{"n_layer": 12, "vocab_size": 8192, "activation": "swiglu", "norm": "rmsnorm", "rope_base": 10000.0, "rope_fraction": 1.0, "attn_scale": 0.125, "tie_embeddings": false, "init_std_qkv": 0.0563, "init_std_down": 0.0, "final_lr_fraction": 0.02, "train_tokens": 217300000, "steps": 3316}
MLP neurons of a small language model. Each row is named by its layer, matrix (gate and up: input weights; down: output weights) and neuron, and shows model dimensions 0-191. Each number is 500 + 40 x the weight over its row's rms, rounded and kept within 0 to 999. Numbers have three digits each. A neuron's up and down rows have the sign that makes its largest values positive.
After each neuron's rows, "fires on" lists the tokens most often at its 100 highest values on Wikipedia text that the model never trained on.

L2.gate217:525466534558525517466577527512551421517513445467458525538510514486429538509511436472486534499570443518499513415498452550450423473442548614571504521521533515425472450480517503437566506480492571472513574519434554527472494460455456421515470497522555530552487487509473595535455498452507525491538531532510503501513463544489407502495431495485497518553483453525478462493556441477474476423513538481514529536558488500510498474491494501553521510538566584490520510489466514523528555445489521568563567440522419481476498512502493452557489499427542506515516486500543483521539532552516446543
L2.up217:512535543522516540517476515510539395530468490506517521510484535478482514564409510501493578449453432514526485475439503466465509555484440517530479538451475458503470501487450514443460527539538526407506497542531454460432504544574491466509466582445465469451440469458503514523550498481451466415465458534556527530532410517541508524537497459435537505501532505512539473512461439540452554504535545502500490492543446530488426502490502516504458515529491479493474625597528494480483474470467521551518550553517464530487549484539546408446491522509458574478536476540507425555544575459486458510
L2.down217:510538484487502470483542401452534476481418495469515494523530535463504470562466515460431506492566536544507546514448467485475490523432577550542506507490491485545426466497460560453488543441458492500564465587447529499495507502456519498530518543495457567545456513473505464515578466454487495410549484581473524558551470520528615583485498478475476568452503551511537434506523540497511478494431467506507478484540491571501521471465460480561491572521537523448463518509500433440457508497401573546508488567495539541551528495449490491535476461458567516513518487460525492565551482524512458470
fires on: "-", " of", "ti", "nd"

L3.gate616:493496408552516464466443518496500514463520490502480436475453464461486474501546516520530527465533615456499535468474508484522494440521542512517553525503515554539428500492535503456495442461484544511404465503578531531459475586501462457490497557531457495448478428518478564540518524488488509536406561506521563501511471509451530468500570430491493502477528489495520475544465472432548503530486560483495393529539425540587538423502495509499523517547488464539501457493503439494526543444523470520537513512507374456508517446502448509415445526526477420452457531491565474468471494463540532492
L3.up616:480558521470473493495516512472445541530535505570454505526493477503519523501475441568505549557494530445479538545356480485458555499483477470509493560574530517479523473527478516495521509570523510474479490535501511512511505463587532457480458519490526482444446385519532482489480504472565532422532554548504561492494532539535545461495456521521474527505549477529467435519461430466499455546420479458500476500445512487492468486535439482547539458587496522526532513482537451610531503561558508557492495523486509506577468498506588556473455540495511500488544431478535561481505428560588547549
L3.down616:495537439456452489545552468554472561472494465469435475519531540477492453468444529541466491491462503493497517524480513467457539545528498502482515512493442457451506546543541482503473477498461477444532485526524555497580521453515551417459487569499434490498503516463488455480447546513444482451475457515494437505458459480522550498451487517504520508531534601568578494484436540416468536520483578547492542544632513526468506421542488514595503484534480500445411459542500474487550522507499530533534533458502519528554509475480552576465590431472456464469561453477478539535533524517572503461
fires on: " |", "|", ":", "f"

L3.gate170:511526500454545539486519478521502502479499475549487488478496471484533481494519416490508580516544511495515412595485468527558568519522517497455499455495446534472468517511492496387446458529480576502456465554436555557460434451427564456514465501529529572496486535501453483507549551516505572527463476434531465486518482512529401468465476554555505524460485435515492503488506495542517540550480456525466528469510506467537489469496446514592431407543457503563463579540502562597505479450474502535515489472473565500443463526514492522471436550436518553550414513481483476500546508486489517520
L3.up170:555533459493494585541446578485510515533470482541531519443571472571501473471448583493469449506548503494516546531448474495560479485538459502522499533487435527459445437497519538454449416479485517477488492539534427580478493574523522499462511439470506489526528505477476542509552519457475463530480465439538494513510490455501487469521576470579511481464493456508519598580474556553508476515555554539538486572511487522487529466570438444526484559489436457503498544556489519570502552532468505478563517559473497527514446520458494533393551466563551478483468508487420495513513448464486556464
L3.down170:540547519584453570499560526555540511484463463469559597501523493600478431464429538483468498495453534574524523486522569462456498524474508547527578566542477441520526468490483513508493466558498493504497442576532479496529397495459503490493519521459502442566534499510487440513447458555509516478522486544552562465482452461514526539529453508484526499474517538558595399500532542463458530458487478486474546542516500534428518472556498480544494521495501514533460528408513547535458564456457440517435558453520498525505470510507515493460446501487490479450506497491440473572507521496566553443
fires on: " and", " or", ","

L3.gate384:392373531497490448430528516427456498494464516542503497444502461496505553516488495469530535545535468499524477466481491497457540459537462499524489471471463455493488491556524487498535489507458429562565443539464529552462480494537544547464473509453536452477493472543523494503456449462515468562519470452503483475456422514530486461486415485540477481444455550446473489542434514512577508509434482538518560582437435495547591547516500516439534489531499507508460540514402467514506468461470484558466535502486502414429487411410442540517472502523466486492509532516437521463487457473480554498
L3.up384:410451522450479479525475510496506534543501529514462453505435414432525514516482553498508495462535493514537447478510482558470529452476519482507522498507521441441508508569488517431535459515491401532488445566493500472519545545438472505463520477497505483504487474503509489561497478460475420465532517559502471440514429466525456554458495501506542503498440496419525539496552473516450535466503519494452539492503533567438556506533516587443505535574545483462448483533472467456569471400518549514438519539508471490352535548550463522507428555487540520488547533551462566454481488477470442458
L3.down384:446404562449526571497541451449526483573509432472550516545440482473518524500429508520488543495535483504547488488529533549508497506509431497509475525568501491533489558526497552483568496467518427472451464474498449547511501484489502482467491515487515542555498548487493451594487515567549494493522460462530508484434516455467391450470502457453530437548492506504585594496453462511473492418470527525438505543553519558514517466507494488464396534577586501479409535461545472437562485503455458529510526500547469388484517499481524463518541463512470524462493482495461508506532535477505543505
fires on: "on", "l", "ul", "t", "d", " Tennessee"

L7.gate470:477521588540508512496514537500433494504473517482463505433534499501504517422579454578519505491460529432510447469507510474495529522522391444548494447569527545407515502425554521519513513533514486462501523532496488576401543526503506425524510473498465460483508486471521577494421580480457529526556501462586512438493504491527469501495557457521507467454510491472540481426588524430523596544484481507455472549435518475490503552498456491463425495529495524582518471480478529540517502447488448537455508539494556546508505512462517496520489513484410538426485569557562506522494482488510497465
L7.up470:563528536513506477391584484546525528514487488537477582497395435521499471440516539532486455471612503469512571541491487474490504508501407487550553559541513535508513458519411455508507507477505515498500509515505551591479416535462546514473505450553475526476514460493543563510491476548513461502488460511486444487584501456503433478530495478525478463481462465480517473497483513518560488450485477492533460456496467430491556452433484481400487470454449501485525509501520585585529526531450503444436531513506478503562415508481495511504465467520468463562462519456507455495545497416519571495
L7.down470:498567457499475536579544523467488567450471534592521540519549468399524515508483529483485480517477502549459407468513457511484537474467469492504504516531405508476466527555511495478552488472468464526471526573444401521498462437526490542509511539429418556532497538510561463556480518527514462565522512495474519435501498536494522524480580489479518540470467472506465498544509562536409566516488465534466437489520540448502509573552575536480511528492508477506387487423501488462474504501526504527535497505550583547462473487478519443545493522508507501482532504479456569552473426472394496499
fires on: " and", " to", " or", ".", "re"

L2.gate565:582539539437430494512461459529494480474470530513541558547473485445618511546488529521464494494459503546458492533495535428467512452534545474429475544531459492428519524557498498451498560512458471566550454473521557501506490434522476478474533463437495474485490560498479539498488476489556473537517524495516512518485531552540484495472463556486509556492497485490504494416510513503584540512592470481520521557587485491537608485444544478491505475496547526525480558457445581548483546527514552476515483546504596511521464513590559573530520520521522512558482509496544454464443532570561534432
L2.up565:546444511444498581504554475482572528470548482515559505483513507556496538517532525536498485459469432525516549485467480451480454526481517559504516560507511553620503515489500523471517527536438541458508518459575549553597442472549537479519430450530522458549413498472452504529501556557480481499510448490562418493483454447538460485515506439496509514530540451458525498446457565455547520567546473566497539527478567467496456481495514555424509497508505543552471587497531523440508455488421504467468507511472519488465430466536478533501529481556483496596469503515516446478574478497486570488
L2.down565:427465496550475454453572458598495540462514502486529495530478397501520524523519482478485459462492432474514523388520498512503557448493393528453534481526458520483540513488476467558504487496453534522505459600428554456563478491517542479531574544489485503448478423478411515512410460522522464539566519518575516469484544526490487508520502474517442495493496574497495531463577537552465519528518494461484461555486528485575451442514471503542562551466519508534459511403500587506516504471478504518544426467444476464529514506416485529527448527514504492502442515519500554476531486476527487525
fires on: " and", " or", "w"

L7.gate155:569523458519481529498485564535477497596464451468604558545475506452573523465529458521528521476481530546481397493503486498471505450478489555558587485442429458478487486532525541530469594464471554522526502475465520489503492536479417542495503532502486466470534428511487450546463523439508468509536493535460484544511484498441525466484479439482512441529502460465616557519488446574551558456487508471529604498505594478514479471475532456501498516611574492501528484539486537492504469527508549528493485576526510442496539469494463499490483527513437471492488497450456490487559466542458491439
L7.up155:510542500452475549516481476511529531505543437524541528517499445528446479481566498540464486503493495501414474502499458493558539423519496505489504504416505467511485468526466561555451571486433588568536511508539538425484539437507529557506569522471558508460547563570548455502505542487483377583477532526517516458517536526495448487512534473472530428474592467427547471516450480557487476440524461469494545465501545501438500462465455582485518518576469445487470458493518498491423520501533502566432476494475490513468482506566530522521505460488523506450520570465544519553557431510496455526
L7.down155:472493503423452585428431477442461486510482530453481541542525478460466551562495488516567540481508559501429507476525488503408358513488505484497475481555455563419533490496508488482486484438473503429504458532542541479482491522434574556462507536574505549433484529516474532533526513488564511417461503581519486473545512459566455457474510469521522479505493525568516536511515477577499578524505480497561552489576456438546511454555506432513544454538510519475550530482445488543501484522491462462493493507457508462527477450453548511521501437490482536503428516555541510450530521470530461464
fires on: "s", "er", "r", "n", "d"

L2.gate166:514555499523502535438501479424554417422454525505516479485447447490526544479479403490474515414455475518567462536488447486487537418463514538581423459521543552488468458483533514505365413458563471522486537485494487507523527496441505473497556549486521536408490512510480421568501527571511485491527532524477501497511520515476529558490518513526469494542506502476567553456469538555457515491477485511489514546589509529493546447431549493506472459507498506485537469534480544497436460443480503485467522535482479533569583514509483481493536513464458465490524514564460534509520545471383548495
L2.up166:543558558438479560514508451451481496487472472442474508499512462507507473492477484485480485518471478567545467487532461477482483413449538470554401448525534503489482423532490421448404439424572487550454516489441467487551576518524453491539598563505493542485491501476468441574466474535517478400473563524506525490480517484499564548556493501506522494499539563463521525464467553480455513441526462516521506424564527531469513501512574525505517548476438456491477563551473547471464493419452502473479439509537528447562536538464502468531523459445464499471469442474457502535511512456461540483
L2.down166:431529509510514579453447576544486496514502466573452465509443482473490490463477498553453493529541472546508482567549531464453511638492455565486515470487483541456516528509532468448448525521483485575541453465540541510503501475504455517449486480492515520575569503493538521558482535451490487456459422510506521485526566472487498542413487536483496450443470506480546428539521526543520486492484476510521615579464546402569492505494446549503505513463528502488458475484537456484581520512532486440482512556501507425524450468568559508496586471495467513494497470512518552471462522450562477437
fires on: "s", "as", "le", "tes", "n", "in"

L2.gate18:482496501483480473468510468518454457454522482522514511531489479439547569494489460568527553440462509497516499461501477489580524487447566492467461484521438588437472537543497495574525491491445452440491543577478507468552474534544505447472414509434540469461462424489521516427501409484545477473482470518513551559471505440522463447469501482469418504507427541557509603578533505506608518467535456509544524479506462518579535495562513494444522465490496528419531415485475584449555501503490535499441509532484510507430514547468498515518551565464479556464485507467479488483517518502505489482
L2.up18:468528446506544470417493501571494494544472426473514530483531549524535523470490469505460464461495476521498511456470491526532454482537566454424522529518443533514546499554504564509510455512514536587502477466552510477487488529474498465413434492529546507526468483514513542449440429477587447365509501459478474495406485460507468491571521497538538552558496578385495486451494467574541539467499503494537508525498504520518496463541542518424516471500508493447514494474493441409507492551557444469514459481486509461428466480468513549493498518540543553478549555428497480532489557570498487434
L2.down18:551475476549522572467468537491509478562483498458561525527481540497544496529510537473463402486497452558495459436537522475539472519446484519519436497474469571514447566465560500446534467467465490444494552465521577527501474462526549540497490467541511529441573537518452421558463491442470471576517487537468474496546557475537497501527457494498585480529489444446517574485472451449528504487463522531516532477552468406493468576534481480401516528541498456547508429481492551489504536490543572542523434478499494488465576574560471467466551478513531555505526511451517495557500416461544502498
fires on: "t", "d", "ur", "an"

L4.gate518:487488491526443418439470542455550512482467475537574520461533482475495484434475543514418539492575581573456473470518592526449417458452465492491546480489451576497508526492434516469491444444540508542520464479502555540481419533476452519530523490514476489460532414464518445482444521544484514417512512496412482539553472515554505435506496562501518521531555484513436503463517479513454466499480446539431497472518542450534503508464534566503493426504561497483493480531558502486511480475488536502466557525522567499552449579526478551499524480505531473506498534573445510502583534530460424458
L4.up518:456552498480488493514498374505511602462524557505522536478467466426495480467486571524475528522539532508467477520497466421555487457491528544465494527516497476492538531524518505479445447477469504492505467612532494602461473492510427522493579512488557455517529488549476434422553432536476452452496571409481488491490559482484510462473441565557562480463503503408509547485453517392516535408462527459419519498527503483568464438525504474490525498472505441500490498540518504510478518514470522478538517542515474425581539487468549548556476463533495487526448494500535499524500509530494496461
L4.down518:499508571463505553445507484498512518533507589461471501549468468391606569527509453554507510571469528493524554455486453499496512484509515574481604507529509511486475466509472485509448479463489523487524519548459483514513597507514547489503484509509499492523441563520493489555455534510558392463445550530485520440495487559575473567538520491451508478498536460480521562582535511554467515443472518510573587491531520439525479434549460480498496494524553545438488477487497554525451460561472460428505448554504451451489536483479487428458515527543505495494537529505531472564541502419476551504
fires on: "en", "n", "in", "ur", "i", "er"

L4.gate99:491480592556401540534515477528504430488461508476502505491512496531470483553490525532423500469509482504487519482503506474498497511548553566536475458465532526537460536545552379514508514519520537527520540512497540517505513492494484518578489481443430531463511372453467524505518571526505495541479483471527520478548471482551474499522497446569462471572473531521561515441430491495461396573547491525534578492520487501450507522500497526494428569501499447465460475499418574548429520439535458521524503484511523452466460497434494517454522487557425563498539526468418497510471454519493540584
L4.up99:453483560496469442458535463554520495538485467500486508549480511501534450541545468525388476460538496473467565479562457584522457449469520512494509467464524498487497485484517459493558441548453502451469531560541596478545482516576494547497487508475501466488431495499480456550538504459451552435552420454513441492563493478497530418469488484548568436528514495502523456493548483459379508501517505439496514479509511457545455546480489459502497535594480429556500445600551574573485487442489526480461483514557563475479524463436503528494502521540424536492478545499502509535480485451507508518
L4.down99:529523473491550498479406460593512506503470537479476544505498482507468488442478576489473490427538555541469453495506429496512451547430473536455465484504437582506478469509459465505495563496480479463533574507460602435499477491510504559489529450477465511534523473511565533568509483511476465482478443496517553476451501425524496512590451458478479505479486474446545435470519479513490507545494531409483469479487467487520541606439591454478467514470468418538421530558560538480502536572501431448517545511568522536561461488513475498468590490507453498484491515479504545516521515551547490474
fires on: " she", " She", "rd", "en", "iss"

L8.gate416:521511555548463525551485458493512460506525437509532564469506465551475503412494502487548515502439509556444503572482529447482483529509516525555484526528499517456471508418500497568481473500552490507411485482502505513486398514513506468456422430535504523503520527433478422489460537516465505466452484414485542466569489480556509411491537516560508591471515501483516462513472492509509492525508572484457475504496442479482553473463537447503518515493493527499457488468571441453463575503574584526463556450581538549468535534516431579439482451551521431457503533469528532489454506409484527520
L8.up416:576504456528488506513509450526585430518510524547475466482496612496485580491541515474566503478514490552492452468506493502575440376455532503476497518499360595524586508522552486542502478463531463476566493534536495505502521494508499535523530511556490557495473524531540567511541467442550482514455492509499513519505557531459549498510533551455420469523418482512484491527553520526519482560536543478615495513547481482480526536496531510506484453501510533567514436503470437524471497569433511468554586491509477501495513584522532503584501499474455444529492528476539499475505508471502531449
L8.down416:558463482668555567471549478564463456475486507472608516539522557502486487479462479492458533531466501440442507523539551454484468531549491542505553505518482512507464538481505433472438480469506447458516459500454483581476489475569518517516503534511490494598513499553462472479424503443486468531588467479511486477527463504449549431489493425536507458630525480485478522496586537551514508445517548483497484498551507456550526480516538553464490528473510508426509491516553499482505517494497483549517456473494555462532542527466600535412456558473504473495488518473547526504511533477483492531
fires on: ",", " |"

L8.gate530:393487484496524594507439487462492410445520436504437467566539486498519422509473399492470516527484541460485450442527542507490483555535494466514540507523546537471532538500469510510443493431464504570562535526451468517474492473474536463519419442488480508477469567513497464519477516464462512517532448415497526472548540481477495501456513515478461494552483530459427506503591519489466501504482534475598458547514534427560523513530525551554552490453507497552516439563513511520528554460572490472516509478474450547546519489510439556513450513544438416579486476527542485511545445561480473498
L8.up530:537547468481500491504517503494534424507472427587483549543495485476545434492488401530474472598439489490550469458452469505484533467454552505537511513564428491547556469508510541568537497476514504501522534540438501544477545474565515477500570552468564449526577512483476492442419504486616448512480492506519490445479504485487515427485441479530524436443416530491491456456475513465522453466451428525564519597545509542527464520466491490548455467558525475551532473571549444530522552519567523463518540521482540483556487431508502563474501517518484463492501538539487481540497526490545532498
L8.down530:535552554558482473454563539540451476497534503527492455466535547502546503513482400492547501482392509460449452515496519560507522515517525496461505530520497559524502498437533514415489526492543485495524473446558521488534512517521509384546433497489532496531559487579482470421462514555503520493521561485478476552530514516505473564505556509576517488454550526543524489457507473559479552477478489553490454564425549502594458505495558505514571545453504511494477444487493518513543499520458454502489535458478469577545443527569526466555528554543470537554573557456480419518468495555540439528
fires on: " |", "|", ";", ")", " details", " chronology"

L8.gate295:487476496510447465402516477494479469450431454562481536466514545516479527506501516483481549446487541471453411475458513522477507544538445475581544434535420479461481458442566502490499452567473458454501568488534506521474505442500465531511508471574432457491450474472514496472543570450464556448443463532478506503511461436466537434472513544537478478520414543482476539456501522515523496432538486502531530552490441508537615485520496491454542524513482473515535485514425583524514478521539539592585488451443474452483446548464478479436459502471515455502533524523566465475454480500442493466
L8.up295:519456461596535429494568528588472548430535568545534505455477549506528504495467458549491470502486572487489475518517519516502448518466412533500512471549512494451565517526535533608509550423503518492511533574470529525503496482472544451480501459547451462503493562528528493498548540520449463516502544511533502473437435489489456514481612532530508492517508505477572458556487434526560540467523491485517463532539566549491494497509413489579517456568515500523513548496469503449403524545507493557576460523540495470474547466534400538457524468498492524441508500554469507502541580515508515500
L8.down295:414464564500417567459504489577465578474522523489480451491534463521477495514511521567539485476487466514509577498523546476490511527512522521531522473534544469479479449535533536453564506460496531540480476539499509476501501480537461468557506497456501440495527495521529560543574521442535484557474494512476477473467540456536540450465478540449545612559493472482583439475558475500544486451424527454544459497483508516544430486490471516595541409455537492504504493503455449497485491605458538519466514505533451482488449490512501500528499386478521540506382532511540522533457578499560472546
fires on: " .", " So", " [", " do", " Do", " \""

L4.gate374:508497569447485480509545526543517548559467513550466581487488501536510520493502503567406514425490481523534546505503477559490596508541502461496496411500593512482478531510512514490536539507494468459426450489496459566450437405542514434465427488480590526462527557544536499509503489573595544579492459535509555521571516517620435524502478539441543510489467447515542449473507543513569473542532524517479468498496488461469472466425473437448489509515569515501462531492461505546529480525524499472478506466541548495506406513498478501455494504529458468486532468511519428550533492521503519471
L4.up374:559518502502508539481517519502538511601522491549498521426454460554503529511505448512475481496482457510506498532453569524525537616455498441534457475516472555530467489488519468455528497562509449484471473498487449587463504453553493464446496481543477510472569499450505529470409526536578524554523542463500536483404481491502475457479491495530500530409502467425566451495522542494571452503641508502487522569506500457520498589442517474474482502483521483451512534531569552524494503520514486455396540542443494523448449441478481497463535527513481442450491517466512483489499490486504537396
L4.down374:494554509504535499508493470481524487538547468456561521426528427420485499525406479502474560509499451497518491509508495441465527615401505534525440492533446498433593463565501517503541480524464452412511460528505466479583492544505474544500539449539487454503491477525568560507479431469505508507528518423491499542453492427508489544492520426517493480475530553464511513502476553526561554483529473462457500513516556491551458556520480524519468500497460401474463490527451591505484467508517423448546550473419452541576490510518441489512483481550534435537491502452472507441486522467523485446
fires on: " and", ","

L3.gate428:502520533540546468478493530425457536497514428497496435497478502498535600475498470483514537537408494539490450431453467509502528491511547505564477513486498486535516446474512512560567446441594505471513514415455409512529495512487504501453520565485496527573476487547536538410520497498533510560506548469477512434504511434476540472504462454455498549529507515467527552495522507505544494486496435463516507438499490544523469446500544471518598513546454477608499526419516487426515572554470470484471456534569473556528563514470503509530534558472450453463532490466536501526529405485542432546
L3.up428:549475503537509524461490464462524511505462505420472538461564462437502549458421472537445502473486443500452531496481486551498489482465491577567457484567501537537479536529451485500525459523529443452474475480487531532458435430555448578450503535448502487555475588547574525501486552543519497510458581526478488502499511493523503552493535472476523505538451526501503511497519493509562434472518462590466466430596507552490480447497491468539476474517525537491452475546519475504479577474433578421430479442521503539561495501453522478466443458414470509515552490548498463522510491561511387502
L3.down428:506588447463477568490485507639471455498564585528569485477500483526496471526561531518506522548457520503490484537503490475538483510568476438507468481440416541539530485509492444463464487572458540549424538522480434485534518524453537420574502442540454548470474460542492453530531511462436474479449467448509503486553510460535451523487425488523499505524468489482481517515471489529448524527565521428529471520483524471567474489411479566455533453495507488549476475499486523533544438464519459515606474509488498492503467499593507459594561560551474516537450481504497507500518512456466525472
fires on: " on", " On", "ing", "On", " in", "d"

L7.gate483:518517484457515561518474555494520410573465493549536538527477511557502412525510449525476527482473459470485542445536424506435524443524539442481508522426480568471484545495520520513478528517552494507505458501461457500502513507467454486500535448514468509515543485500534526478505488494549449495436483440468510546512500534438448521511582554480487489535490505515567452513490530481507518511477532520449538505546510503442462453567549444515465493555510531585520551478376495583496440529438543557490582482455564577520480515472515543507439509522399532467469548491600499436562445526456467498
L7.up483:540467539512466543482550474506458503445467465507516471493465596593565531537482583514461498493464499462505562450583510490548484456502505473420568592456545552506521420454494538452549429529465527485517438493454545488508495554490515516490553431441502506547587543488514463494452511489436527465472526548427440488468519494508485490515558523465552547476498501507560559542576550456578570465433500485466511543440475481522500456421525461452464495442477546494526470587476570551515513502458510529471420479461485552539497485506533466511555492482481497497464542483522511457517541485506494497
L7.down483:435537498429559507538504494505492528494530486562431475482485452504479537463498561519459484497516534525528565419478453429509477504522462496590488500521486497521532497546508434581470541499526485530496506452489449519460518554462472488464499479533475514585471551448518570468460443479448528462460432445453479480468478552439519483481502550427461509567486467526495508479485485481460554492458527513518536496549461490493451470484504575449483449544496572556451506478492532518585431509410423529582568520475529519469545561537530481519474520456435524528526480511481537569569485386443486456
fires on: "–", "=", " and", " to", "-"

L7.gate415:503521589495537533542481535538575472511469549479512464455481521507537529505487478520558511507530525397511455547484483507478431462524519584480506419487568520461515471480537416524471621529511570499498514512511563455497504487481453488516534488490422472473521483422490489543510523490517499518549527537579490494565507436439592521464489463596535493502514502460499436544475445438400494521582504474553483509470490476538501518458537477512458490501478504515521493482481554475439598517531489534428532532514597521449551471527464502465493487570483432494496534493538571452449476473487539500
L7.up415:512451531518521496442509454507561427471555489514488473470504491528475466420449495499550542494528483510504534440457491488487531475496528444407590577540452545501515379478521538467534504497450469540505524574512532499492442537469496516491501430556547507523467537563502496556494388480518500455569487551510551506448499518548511495528543494530505501572530536488479471446514468488568513585590551425530461529520518497431499560514495478442496578482546395548493458552560465479473552489508477479481546517582512470492534499504533483533458472508449535478452496497476512469454433557495495456
L7.down415:551490441572589443514427478464482500455501512482535503482504467528535439526555471523472480568547502533503486561547521496511479512508498482464470437547451517462508517477573471546463476555510459492520485448487381472533480453452560453482496472441464537518519459519566486486477562498516520493477443488586423523515460479491452503506480528517456526425514460539538485544523442552532462505490449513513436480527511440524459399472519541502422432501454583453500520460540509444509485534472469492566508486486467496546459486440571448467593493544520466511439455478560489514489559532446465428
fires on: ",", "rd"

L8.gate86:540412502561473499542487501458495453506489531480427435483474544512503565479574515504511500544488478475445472521512472489461486461499573468424573513500545538501542497526532467465426492538478503485526529529472498475460560502486469487521583569487451517541515459474478503419474558466488493493515461449548520503461552509492575502564514533499505473507429555502524438482499466524592585525541506528496543457422511525473550411463560516528516518491470504495527503521472453411454557436451533456463506466525523590456521507576563468461477541466509518450460562614527483442481536481472541462
L8.up86:502416489532474521492505466464491515508507471524463493457504458534446574521537418495507516517513524525433516518514500495473444522543493505376478542531503607516517511473485451507443451559447503498582551541531536521468525527528521526574563519444533535567510493438483495499421518509537533514554463523558460510427537459478549520565566483477478472454479516502459499479430433505616573517542513542532523520464444533485609466429506506534506474501497460502507502471515445494485573471473534464518583483547475514483464489528550469489443560447502522489487548615538504484473481489504542490
L8.down86:521492486624433521502503442477419513472481463551522505456534488496451456535441458447469518530457517459469520455556521485489532569524514477491531561529456543494536481443539484531468375525445433512568524471477466503492506514488508499495523497474507505534540427473478475493504471559531449483483367505533548557520503486459511473522540406482463466481507502457479448531503463453450539563470468457439474438479423428404546507470473539469462550473555517506465502535529459497468494587528451555521504490537510492522506512493553471459576487503529496507433541406507470476517506511441509476
fires on: ",", " by"

L7.gate489:431455444526542510448531473507421498488510569576477506539477494491552504462546494535551510533545512432502644489527548455516538471539517517452541509462550556429507472548506503472500513510401503532474526534486445556581546520471591520434485488483559522515557521436497475562468520519514522477517467538485471490510529477504490570523522512537525491508476483432586522416492500476512451424562473504524459485508500491469521464520487481432504440492414429535550557497533505470520513562540568539481457560474490497434548481495495520511521424530469496501468399543477483512469502465479435508
L7.up489:467496488569549528499478538480495477440500509547550455494510514467570518536475536581481469527572491460513545509438499534535589480556486514453514506538435542455492413534537558468490532469497494571514495493552516451532520502532530482413513465489495476528495528493489476484521471495475561533468560519532527420472507462451465530517530513473475427503398496493449502477467466468460438452489447465492419511513524520495491498555471531447488463512504551498552503530565496428448559533511628444441474593498486523457516527447499578466445402454530503591494519431537505500490507489548511508
L7.down489:538501482409509468427455485544451510479507532492494538507509468534491496559531445425497490505494469559479469478528449473514458477448520540444508430464505541494480508469541456531559601480568490527474482562499475486577550521491534520510519514527462535527527437487524525537442576562527517521497452496494519492531476460463546585460556499587466490485473483487475534500573527480445479489527486504585486396472473526580431441535464543463487518509448506615465461502471512493508488465508496534455559480443517460521472498444466482522627555477471460448522439550513550529488514423533507508
fires on: " (", ")", "0", "}", "\n\n"

L2.gate371:484528463522504474545532543484501486488538414469563558498513456458519438551461513545502494513533444492553497489502514512512498451512521524560450516429471522519482501564512489476472563536571470440480478520537524519514457507495574406463490464578395502494508502478568516504479492511506561508427572524561461514491453552395559468501559514523526539495469393444513563490484497494444513556541480541486546503499511545494467452522508548480535535448506433459510509486547514462537465518441507474525452511483524553505425522534473439518502548458575502509493589503396461468524456515543405479
L2.up371:480511471519525493483502576501505506434487520520507558474548460456483470558535463439537475446514450437486483516500537529533459461463558506524494454456487435428474484476478519510435522499553536525513503484578481543500481478501516469560540476411440560493527510484491468454498447482409504569505561597477548521507493499401497522519589530511506558497484504452529556467526469498465500536501449374514512509482530515545545445503509459434539451449483436508555462504551537455525497505483478484572529468501457499548475505554493472463569560560532571578515589495471515500492497448554426527
L2.down371:486412595490435548477513506508498498588485485465451519473529476482529531545516555521487458531560495401511522454492534552530511426481497505477557510507500533454528497556537553555496478476488488471475482477443482494473510564508463529525460473511528410428497450524539399553513591465503472448539472502486498514498444531495528515516541477530462483518517506549607484500405508556450556446474622505436538424469517421479489473555484465461465496552487523469583468560579490449478526426490589481534564492496454489498505487514490501506529486513520558513464480493487495483467501497504499451
fires on: "art", "le", "e", "ta", "l", "el"

L3.gate235:539504536452506550537527526476450505542546439495480491438515457460533462543517486458481456461522447457531529541513477513451538514561515452594500499479533474474531531574544487526528532493545402500576523489567437552491516494545538509529516474519470547565453436495474512446454465501549562605546475510516435539472464576425478504488559564499488484554473469475583516455573525466536507364527489496500534433470487530429565484516457572497467517505431493523440516497506467496507562544558506462461514482484544469505522490517429503509487507472531502534485463505484496502565468500540422460
L3.up235:484526496508450513564524532402504472513547509528483577523516493396469510463522520460472465457469446551531490524559463558441517518487476451459525473535469474511518497530485475461588449478481485481568425497514532473425466503473524468516465462520449479455429453508518403477481433460489509535562490533507499509486551554472449446420491535551522467580510519470548488523566536579452462431510532468458519490571482426421449516485466518470511550499507491448438579510472533515499541506540477533569462454518490490615522489542512536509490470494514526547450502495530549501548518466571448487
L3.down235:587522450410504530525467542559557564563500469497485499477521476532555449609546516510551440491479553471499480575493434491480484520469491509567515461454500573490548501527558484540475456504486441484560497489557517528450445471544501501480413531571435474547455478444467468555446493537517537538472467500559480506501494491495440500533488550532519535495458533515572532496440522394520501458535486495478489430514537519498508500513513583564499533531520502505535534488498478530458532496595457491491560423442445473491487515567499506491488493505586476542531482460470469441444488494556510407
fires on: "r", "le", " to", ".", "ce", "l"